MLP neurons of a small language model. Each row is named by its layer, matrix (up: input weights; down: output weights) and neuron, and shows model dimensions 32-159. Each number is 500 + 25 x the weight over its row's rms, rounded and kept within 0 to 999. Numbers have three digits each.
After each neuron's rows is what it responds to, as a language model described it from the Wikipedia text at the highest values.

L5.up1928:493506504522497494470539494542473504517530458484520512529529506523543456502501503492522452511493549517487477493467469556559510512466525491464552491511494490534487548507520498513474544522479536490511499455513515527492516524491477518499516523491494534516494510507507523490509503517472512499521531514520504484522519521502509510520509466533532474529512515492523515471485497478457505482521
L5.down1928:518532494539505514513455511487493485473472507484495543523544532471495480446517491510483514486527485501463533495523499508481529463505479508453487499494560493514544505499449523486529512498442493497513477521489507490496481520525495518533454534499511484495520534473516475502516504489476489478514498485481442532519507471488517488506459522510485552541421519473505560521529508490523490527515
Responds to: Counts and name fragments

L3.up1123:506498512483515496509466507469493508493546498509504494521528471454508517535529542484529520550507508501519501492474491500538498466517483485464502519528541522503490508511493526478494502504486515523520470520475550461509452474533511509466509506488444517503468518503540493520530460499485507472503506502500486500522529489489543480490471454440472479461527493535510522520529525467528531517501
L3.down1123:497499532495508524496522478503481472509517455500501514496529513493524522502507533503475526480516468470464482460502500474481534559507518493443496511513524479484540518516494511506496550501507501506506478476519492506464520502490493502515500487507508490508498510477471522547471496502483488503487495484484521515472490543506485497484484498504530534501516505516504538487514525438466536493468
Responds to: Indefinite article "a"

L4.up1655:500474489490503515512499523514513498461517463497425517503508545512530517503489504475520502472484478553514515555481512507497449477454482523517499520515463482507496508518536493526474522538470489471531547451484492491480492503488553499507504519515510515522534498518494524529517418497426474523500539476475464492456518513492509500545521523502487502535444485517473488526452492539511515529489
L4.down1655:480507493443480522496493486525503468558523535469490523506509517495543483438522492508534478475497498494507525465461500518508492516506511504530454543485507557478502463515512473533467559491495563467449503491450507524494498533508446497493507436500511527462498535523477435511475499490527515495481505516496524532454488517452488515466480507538485499475484542533507473476557469499486487493482
Responds to: Mid-name word pieces

L5.up1510:497501496540534525526500520510497457509519540498525507493532496470493470496484518504504475516543489527482497467493516479493459514503505492477467497521496498472502494491537492534516477533522507512511531463496471515464499525495508506506513497515487530493498461584464481503523495532473472484515485484520546469519498486471511444487509477514521520539541511551547512446517488527507448479501
L5.down1510:545476546478534507433521481550499511525453470471503494498524492531508485484487516512564498504548471527502498483544502513521511486489483508542494483505546510568482552527479498495466510514489505504515515521536503479479517467502503484514500494479501510519504543526494504501469502526498500477508479494495439503500531540532540486514471513529509499529516522504507492533514487496511540479512
Responds to: Sports stats separators

L3.up1682:466489461522513517523553549463522532495514472485494501502532477450450535504550521514513478542514481537453496461508494500501492519496512479520500503504481482495490512492508556538474472495507522472481510516543474517559484504483458492476496482506520478514489466521489505467486552463536497506519461487502522485521525504502509464442471497538516529489498515513493478486498468445488496519495
L3.down1682:513533499492518503539474477495512504501522512469464449524491506514473501466514501455505503484522503517541528533505478494486492544519525525500493500512496491492481464483475487511471484494502535544470470521495495502514526488540429530454464517494529480484557469499510485502466499519487468485529540514514499527466506512491501508501490524513520458490460496520500492502538529541492470474514
Responds to: Word-initial split fragments

L5.up1731:517532506521543524506539512486527461460488464501502475491503503467440530481512512468508515509479527534507484502494506522486501463528463511546500477510541523498499516462513468508445483524500473514482506503463444569446500500526459505456515547527462490496529517502542526535549515487490504542492465555481469435524493523513499493509512504465490490477483472489472503505532536500507492537543
L5.down1731:539523553453482488491470461550488499483474481539527542469484515536527512480511451497491502524473487511537548526484492489484520498473504490517468494500533517537511502484471535492466517515533523517522519442525466531513525555510511516519495470466527459486499512516530475497529517482518504502508508506505523533489477469541512464517486495505505553504505540480459497502507486520512492520489
Responds to: Listing and naming words

L5.up638:456481478485561504429543483538518466453493531499487509498488538410511530520521523477451460489486494488518513536506508534499469466489477531508443498447514519524501485501518510516514502498465506490481524508450509489491510495507498507521474471477550516498512480502526529531466474517438501537475535462524454528447508500489461528491491497501507544541490480457505512503460514519516507498588
L5.down638:480487522491527531495500528482485492510507490487486465534548526484516548492488441498522508439514497496513509533496502517493496536503466507482475510514499480499475512463526493497481518480517542491470496485494467480486482488514494464510475488516528546477442502510485504496459513516533463490513529486506474501525497506477522458487496475527496498490463517512464473486509470498491506463488
Responds to: Inside proper names

L3.up130:535510438498516490485511498470519532449484500490480514521470518515487483462516517479491495522535520497472498526509515521524507514535492486467497436513482514524534449503507491525506471518543497485494485512503510503520536492494470505479492510535514474525531475523538497506466496507444471509527490539533531515500544508502518515505488495505522466505471520446477542528487506501478518527516
L3.down130:550517463494495526502501512523476485493504478452484517579505462471475505488566488502495448495508488508476525503511471514504520507514480506483529525453489457504528468511483530492512510539523534520519529501520498544514500508537491477493474547484482518456472442484498501456490525499497480478517526521517531519535516465533496507469499516506509475541530473520466488486560482494527513514522
Responds to: Complement-taking prepositions

L4.up1000:515452497535484493489505484495509505502465458498524502548463494540509491484490537482439463459509507490521509531497524516518515509492493524495510462499549503528488533487506466504474481489513451515485522533476525530496499484449477542466478547482461492487517490507502527457515478509485507532477490524516495490473483490520464505494508501484519476519476478478512489472535496484485525495501
L4.down1000:499491492505524503505528492511489482501563494505485482491502480513494481478504505502496447504437507415517471505497474568499498507493490507516521495517488494501509496500487500500474518528479469452485537485482499537457453492523490498498481490502496522542492490480473481477492542467494526492521513534523509528481525513472470477493520524529494527500527519502492500460542539474500562523496
Responds to: Historical biography details

L4.up1283:459490466497514489480470512504512465523489486495496475495508529471495466472532495494501485527509488448509469511508505446500511479511500495478519500492479498515479501489474519498535467512490509467461490449490506477461491443509484520486530523514471497475470476504496542511496449513528480556491477549501514474486572513520490499491426515486498483457473496513501501504517515470514456483451
L4.down1283:515485484507484528477464466485525502458521502488505524470475476470505524508502522466495464538488481491467515518489473489511466514455461486498473504498448471489489522543476476507481499527539504473521505496504523479519488519524493533512440433522544500524436474489493546467498533506518515516503522502519529524516458513524487491502531505511540521539469528507515492519481515515496481509528
Responds to: Word-initial "a" pieces

L4.up896:554530495471505482529445486550496463495504509513499514507534511469513511488519505510450507494554481502476518505484466518515499539529483529466467471477519496460504529517488475485511493521508548506493528449559481465504522502526480501493476524515529503482524495481483507482468480511477517501502495513516464488439511518511485457476488485485470505466497474491491539553519495486468529467465
L4.down896:487488531503560446485493488495486477552517521471514480484503524459465481525490522462480510499507462544497504508464500480495444518470491495510530489490519499507539514534511532530485509488492480510523500516555503489495510505476480500490491499478512458502509477489492467488509504493518485512497543496502505439520461524490523485521519531485510493488515497519528466453455485491522495522492
Responds to: Comma ending a word

L3.up1831:515496520475491485526470524530526500508534500545510492511497549464491487459484554485485473522529542485528494538534514501545525499533500521531522483487526468540493496537483465486505494512498505488504495556501506450479495482490453461465493493499463507522491489453519504471516543536534569508533507477501488509480541506500494495537508489496554537441468532492503507512470526511528533513484
L3.down1831:527504515526496543499473492505510499533504494463533503497502501518531504482505517520490449467458508524507469535504504472504517508465540490537478469521453475485481523477467486480469507513469454483496462501492488456497523512509499468498476491493568514478506541504532482521521503483538501498498516466531455486481527574532467538490462521521540537495492513484494514460489487503528500529522
Responds to: Word-start fragments

L4.up817:519483494460508509449504547487486529460507482519535495494507495493514501532508497510517453526468527482469523446476506534489486476519517530470503503486451526520519519503502502508514500476448522521509502495497545531470505493518501483500496512479515501521495495497517454502500523500527471544461513471512479496486494526472546506472514514504482459502518488482526491480466506494473533525532
L4.down817:513543499524501516513475508476457526468448501461495506526490528427476492496504483478518486519508513478482487520541514506482477506505498444538509540546467513515572554458487489529487489545515447501473457496524502520528508477495488513521492462534495502499495474500497519490483466498484530490536480545491518468486485489501527506523472497534481495466545529454486490475508467458540496467498
Responds to: Partitive "of" in groups

L3.up1696:461498517493493484497470520515504515491501522495498501493468500499465490530509490540496475493503517557516521528478496453540481480509489468444518499520501528436516486502513527519529475553497542479495511515517522493509508540481505499502546472508455440474468491520516534465482503465521494486506500522483481452481540490468465469529449541473476479474491482483503493477486479471517496483488
L3.down1696:513520519480488449528488485511533505488493465484517523475518482547482542491514504462530498455477515490497501498533479486508474513459520503492504523496537493490508512521539502485495542457531494504466512453489533521513507558538539529449507495497542468496494477488481514514469531469490503509516499468473515530429488494485522509475505475537525506462537508488536440493526485511497497490517
Responds to: Word-start pieces

L4.up968:493502470489508517493479539519568464499510498485514521480502517488505510535507510462460497512502517577526529497515500535520522480494510517543532431514463508480519500493529530482547507503485512488528546494532503522519432464489537530478498494494482511536480496510539487522520521514522501476517516517502528537525486496479495487499495540485519550526487533535490492507496536538474481498497
L4.down968:493491463481483516448440502497545500485503495513488525503473484477458492489535518506533491478467516533502485490493474466517536507526516560494501511475433488500518517501465477544484488504492520502471499515487468488507505490487537485445493470510471514499452461511492469513493521497531506465465490511525469468545490435562502483503496532517491523549512497510518490533488499501502476508447
Responds to: Preposition before a place

L5.up1232:477514494503481551483501502534494492510510518455453505478496477497532518487512484472473494482480529537506544503517491470521474456499486521542527483505480518469529462501465446477515466532497473486520503535499484459532487483509499509527487536465484514469471527503480519504518514501477516477521511513513481533505479465514525501493523513536512479504533511499486536501448522485541517520454
L5.down1232:529511528479513501519517483480477489499501544496503486526509512536496466513526520497496490435474487482544509473534527469514575530509515495488531550485500532482503474491473508508499535520500526517484486516481548474485467485502452489497519466495535496474509511497524471538486502541523500500544523504473543456525504504559509500486488496528479518465539470473518516488492483465480474525509
Responds to: Proper-name opening fragment

L5.up2046:494523484477497519483546519501513474494538494487497496540540499473483479528489492495471502516542476564488517509505540446499509538493484535491515459513478476475509531450496480521479492485506497492499475486493490514506469505519486517524448459498499508540478484558497485523497495491540530524508515500503462497512506527531543475522494509512435505486500499465487447497482475521508524526516
L5.down2046:487510499493482486509496505506489482505483510511533529464512471521519486493490500479413474488464464515536490503472494519485498519511508486480538508479531521473539527500531476507473530490525507513466509503522487583518497489536487508542514471494492496481517428505513449475523533482465489498519511518530527535522497541513498467462490539532544495502479486490547506454511481537527486520485
Responds to: Word-start fragments, suffixes pending

L3.up1338:502502482529505504531497489511468523474535487492488495500501473492487542491518501502500497504477523445506499487497492503530508495507549526503488466471531484516536461457538512544492512547540524472515536495525508545502502555523507499516532497545523503467484456556501479457511494508510473516497504459457503493477521507438543470537494510485515525455492492524495519512473519489507527473515
L3.down1338:491477522491516507484528508511505513523476522503514496453565516517504536510510458478447504505523496503504504462467464531510539470523505488521478477494516510464505542562488508492505510548547541507490529469501542504494512462434465439506532483501471542548519502462539509522510527527508507470510476459503447464468503465496533498518486569502478495510482479503504522496509509493478491533499
Responds to: Preposition in; inner name consonants

L5.up1258:558493474489478490503514450534464493492537488534528515497513455472496556483475486500500491518522523533513523447504526548540492497495487475516521482475474512476488496481494492498468507516464521494491495486542512492510485510459502543537472529492508531503517489462538515504498481502534478465466470529489496517492507495487537428535542488541485488533547502518517498506563473480537459533546
L5.down1258:538497488481563472485532497451502509460514455528487512503519512514500539545522483535491529490499515478530504513495513535498511498495523503517534494499519492483491496521542494467499518516474463525473437495514500518506511515521476514462476494515505492506514471502498484531524503489524510488510501542503492544471487518529536578506523517533520495464465524526544526497528492513515517504517
Responds to: Phrase-final completion tokens

L4.up267:473514495543454529525488497483489508509499506483532471472517517510513461486491518493522469531538510492475508489509525526535525480518476494533501519483511491555532507488503462514491508475537509439506472483518545534480539483520481479516525446508508511475485481471524497499513471471509543511520477501478504494538523503520449501554514504497469487517515484486520513525556500493502541507514
L4.down267:478462492482483478508505508480478508501493490528485484525491474517514543489503506475459510495508481442523507506514458507480453509486522517470522490494512516478512505504527477517521472441535503496510531484497478501536534515525505515492523534461473515470536458444488529465500517476507475556498550491453560497474513498518514501476487512524523502513505547512502529480537493522490484479500
Responds to: Word and number endings

L4.up332:501496465468501528483508534540496476500498493530521490505551491486557481533492509479474481527521477508498482488524536496508506489479480529497490500494517525489466503551513556520497492510484478540481517481517504527542538490488514520481514499482475474522479508522475507485506474477498491454519491486491493528495538519489568517495507528511463472518472484509484506535438469493489494500522
L4.down332:469538487497516518500510512518505466465499482449497490504459507506439481478501498476518513473502565515500548464473461483491533460523508547488524457471466464494468482528487467490509493510532522484499494490504542495496503497541491386506489527497532509519486528490516499518522505479495535509474483485489514513472497499503522473530471438472510494516534485416513479484492561534502511475496
Responds to: Mid-name word pieces

L4.up1836:501469509522486523497503544543505501458443465507474484481481511511507543488490518531476512527507556510511528554518486446486500514484525496516486506505516481449527447500487499459465492528520535543529482496523487476503554506486507454505537529512552516476520522493479549457516514508503533532512479519478501521488505509496519505513507489518488484456505525490467508475551489520481504528473
L4.down1836:540549478485528517524531487524519518510449504447477531486483475496511507479487505502525486510473571481501492523491550514480471489491544497533517513487544492464522496496480490451502480487522521500565467459516501499501551486483510510474497511500469480449495558491450479440511491501533514446498484476520502490462509498498529510488474543512532481491519487507489513484506501477506488472472
Responds to: Start of new item

L5.up2017:524526482494478556492501535466522472480541509460512482481438495513511491494518492484511527554528485497508489479506446459529522500511504479454505487456525506471516487511516487499496486533517457467478521488494513461490509470513504480502468501527517528521505500524522501461486486492494534520488516481428516507524501529509524488469521509499463499525517538483511463485530500465467538487540
L5.down2017:480486515457489506502511457484476457516525501495501516507489490503478490550520551493459466502500512485480502500550509471504491503504540478494482527491551542499489517559490494485509485500567503494513495476561501512483500489481488495508513541504528494539477462462461516499502528473532458510497453480490507508453494469496524520523492534514525444490472472521547537468539484487518502463495
Responds to: Indefinite article "a"

L4.up392:486517470448490496496519486501507512534484486534471509504490486492485459444502501509503471500489472538526467509540489535513461535510473508491487482471466501506485499437474515474528470508539522560513491474529465496486481519520437523515516495484496516469529496489488471492538490525524539504517587488522498444480468517559485487510520549493498481445471529479510469490508511522467516500511
L4.down392:477459493492462514509496501526499472488493493479488480526514457528523528502478526515448516476516529546500531552468515504513513526459533525531493481501520509470510494494507525527464558463491488472484486508503475452498530479512491479439487497517484535509488505514517536446509469466503515494475492512481500505530491481512478522527529485542526521497527523485473500493501503482462496512486
Responds to: Mid-number digits, career verbs

L5.up69:453507502512438547503525526517478429485520525516476455486552525500462466502518475491547491470510522516498520477502457495537472538519499490506494481493490510458501496515513462501495453455507535532521526515546483497501525489497494493494498490528498475486507529540517491487550484468529520537515510468492453493503521457500512493537491536534494503487498479508496477508534525503480491504485
L5.down69:500503517540515509502508512505544537477506484483544480510527508461501496505500495454475491478526459484485529456457508491469495474507496478505530525498511488480445494491483541522484533498511496507463461481465484489514494477503517470481522467519500479513516472534444477516464475496470521478465491525475498528498484524472512513524516490494547525460525486481526516485470455537531465519517
Responds to: Mid-name word pieces

L3.up1031:511509512466479509465525497502498473489527496476497519460475497544473484509504547537475473508539465510495494499504504481575487523527524516484513470500538502520445539476490484464491505523485506560485466545546547497475508500497518472469492457532520519455452499495465549542507525508521487506522466527528522525516480512527525454486519488492481523527537454525495517483497495485506512501480
L3.down1031:551470479526496500487519472468508486461508456511519475546506495469476511516510488519458542516474527455538485466489531522462525506494488493505479526526536519498488523506520491515484487480488496508521492528469496502507507478531443475466506512486456455475501465480482510494467488498556524526509511489501508521489541512487506502545465507509514503508494549548504497508493521487476527508494
Responds to: Final digits in tables

L4.up626:509503537479505546470470556523495498512531479500514453497476502480533502465453501452474520533484513492538540484540549472517475501496496526466503496474528489481498494502477450499490490557524513490479574495478497464505513456521550512463511512497473461515504489527526525475474492490534505475517550506507503506485519472488510512495481520520546463497549505529500541505522501477514539519506
L4.down626:520498520523497500473497487504491502541466490506524499508488520496510502477458510490442550426500507501486521491507482498513538494492498486485509490520525526476524520478511581501520519497510545505503497518535508476509494496494553528496480490505526508454512478514498528477461508486534460511508479471486536553531514531488465512496473530522510524513528476540537495492503470503526502521506
Responds to: Word-initial letter "A"

L3.up1189:501496449495509553461437514474496473434535509506490485460474521554532522510487505497468521489521487524475465526526484481538502475509474534510511533513466512487527492521523475498511502497522497495509488477478522497509471500568468494509475503487548508479491466461469506511493494527465481476461549481513500538484511514524504488493482520480487523488493489480516460502489501459527470529509
L3.down1189:477522526442456481486515486480497499547482549548493505533519495482489504491520497508535517496503473513476485487523537486524488510503519457480515494535488485487463508474499485502464521483476520481520530481522527529454531552537480454521480491514478482514479524552513530502508470514512543505491553549508507494457533483481501487493494474516542496487500501474512501484466511504502487491477
Responds to: Mid-name continuation tokens

L3.up1522:503499478565515487495514481524515522521494524481513521497458506474495510526500453499508503531498548551453511499502491521490541504505493516509518515527471484492530470477495476467471494498460488568498453482514445454520482450521530552485473533460535463500500487497467477481480519495485494443541488474515577450529465501524495496502502474496484427498495485482537499502496505499504540478550
L3.down1522:509481488474463512471481509498465466485478475506493465542548514492491467514548500539499501492504469509511506522518471507507514503501484506504493444455490522466482530433505501582493475503455475518466491483514517504506482521488499575507507469481525517510440502473495486513529516445527543542434519467511485530471499509524517483507499525527521494466544548520550480517557462468504492526467
Responds to: Clause-continuation connectors

L3.up2035:493496499502520459461519524493541462529478469496500502532485527516511515480490500502488538530467497530493490479522509481491516465543546529512462451538481535490494507486452495437487539505499564546462508464475495538472507462553478484504528466497495522498509519537504478544522523519494518485513517484553488491521502497549529476532476484528575501474483466458482512491535516450513477477493
L3.down2035:502532515482485522489505488484481525524495528507486512495497487525515499443522506437497469488521482469517509469546579498468446469523488492483530454507474501495545520516521507477515447516499456468494521504576495500481531532445513518501472542536456524484525510485489498437485497513494509469455493532537530495501498543524491497533459531520477472518497520527510480493528493471551518513493
Responds to: Quantifier and partitive connectors

L5.up1367:493549521482518481458440540514557489531491475518430534476558504514549522505477487533463500500519510498497476510510528498479549512522476513466511514495521475478478489493530494516496529519518496469560512490518506465472483498502467516493493478462493480505492500508533534505443482514475501520489513462544522499503558498504502483485505496515491501446496536554491494534512494483502535560478
L5.down1367:517496522495478507480524488488521542478490504511517520494484499473462508469525469474517539469472494440499457564504514479456484486489555479470510475481490525525517500504477481507539506525445534509555515489489524482510503497484465521514475475515470565488553501531485560502482501488507520520474537481535504529497507498467476490510519485518465489480453502491501524549518503483531489446490
Responds to: Diffuse content-word onsets

L4.up1091:496467532514439456484507509539503496535509504527492516499497512485505481537511507485518513461484518513543516491475492451486490535480521510476478468532524501505514501510507449486488528538505549508518505510534527461483475505537495533536530489499477508537471493489508526510505494532477511504523501504466486512516506492502503492519503508532508471516444493494505473467502490472519468509486
L4.down1091:505528525530487506503511500516524496526522474477505507531533471523516497499482489479483504466489492548458492471477494505496506460493489427497508473499467502500499502513480516513477481498564530511484505458509512533482523525498483512498483542429459532493459471511447471505510490496500487509480492480521507453500514559557486524504531518498510459542511478506503495501491458472527504520517
Responds to: Start of names and phrases

L5.up288:526459457471477514493512500497519477495552523539509495469484464521495480491472522499487529523513511498499499533508497507483523508525514550541490475530519504513495441455481514483508533496515516532470515553480511539523477503531499455463519489550520497553518510470463521499466466569497497470505532513465462524493542518550489510498492463542488483513554497529481473528535534530510530547541
L5.down288:450502522489458556469504516498480521472469500505506510518516507463511464521526477521514505503505485481498460499469484504488512493506551512496489502459516450530471481523494507527517510503512534504510497520472515516477494512529577552499547444513511513513476487517524508509493483492497487495481499458544504476518437481486516460522497541482522455526500484521478503493456533523538523516481
Responds to: Prepositions after named entities

L3.up1452:488452448506490498542490451522499413496519472497470461490500482493493478468477503471442493487503525524508539488492504501520517473508507535488479481491511499522507491476520541448469518536511540518526484516489503501454462506500466499499493508501511498477486500499510481502493522502494506499490547471500531470479492494514530482446507501512480517488476530508495463505514495472492500516537
L3.down1452:519517517515499534513492502540503490504495475528506501529502516529501504487495462460469439529515498538485518531511480506508522487517473478532488457517493472469476507488545467516456511487548513437472517513520513474509503478510501513521522513494522542505506454486502513483522524478475527516513493465481498522458502501526500572490504492497525504510529507505481502505494504473443516514494
Responds to: Mid-number digit chunks

L3.up301:515522465512521499456530482500518452488502505467503513509516477519516504493506475504500497558522477485496519496501483476485522532502507477489501481478504509529493506484505479526491503541462453484476548565489509532450505492530492547521460521474525489463503502523490502533503453480500461507490513552524496444522524514513513510509525457482516539498467463514504496517510477485460497499473
L3.down301:506502482465529460484523473492518515482521498513528519492489500475470507512472498494470488483468491526484490523542520537526490507483522542495482474536510525573495470498496520514495468483522532446512496447555509493513501537518481516471505530498504481510553466519492531496497539505505560446458502489533515505501467508506503472499510545510471519474523469484480514468526500505515498509476
Responds to: Mid-word fragments and population verbs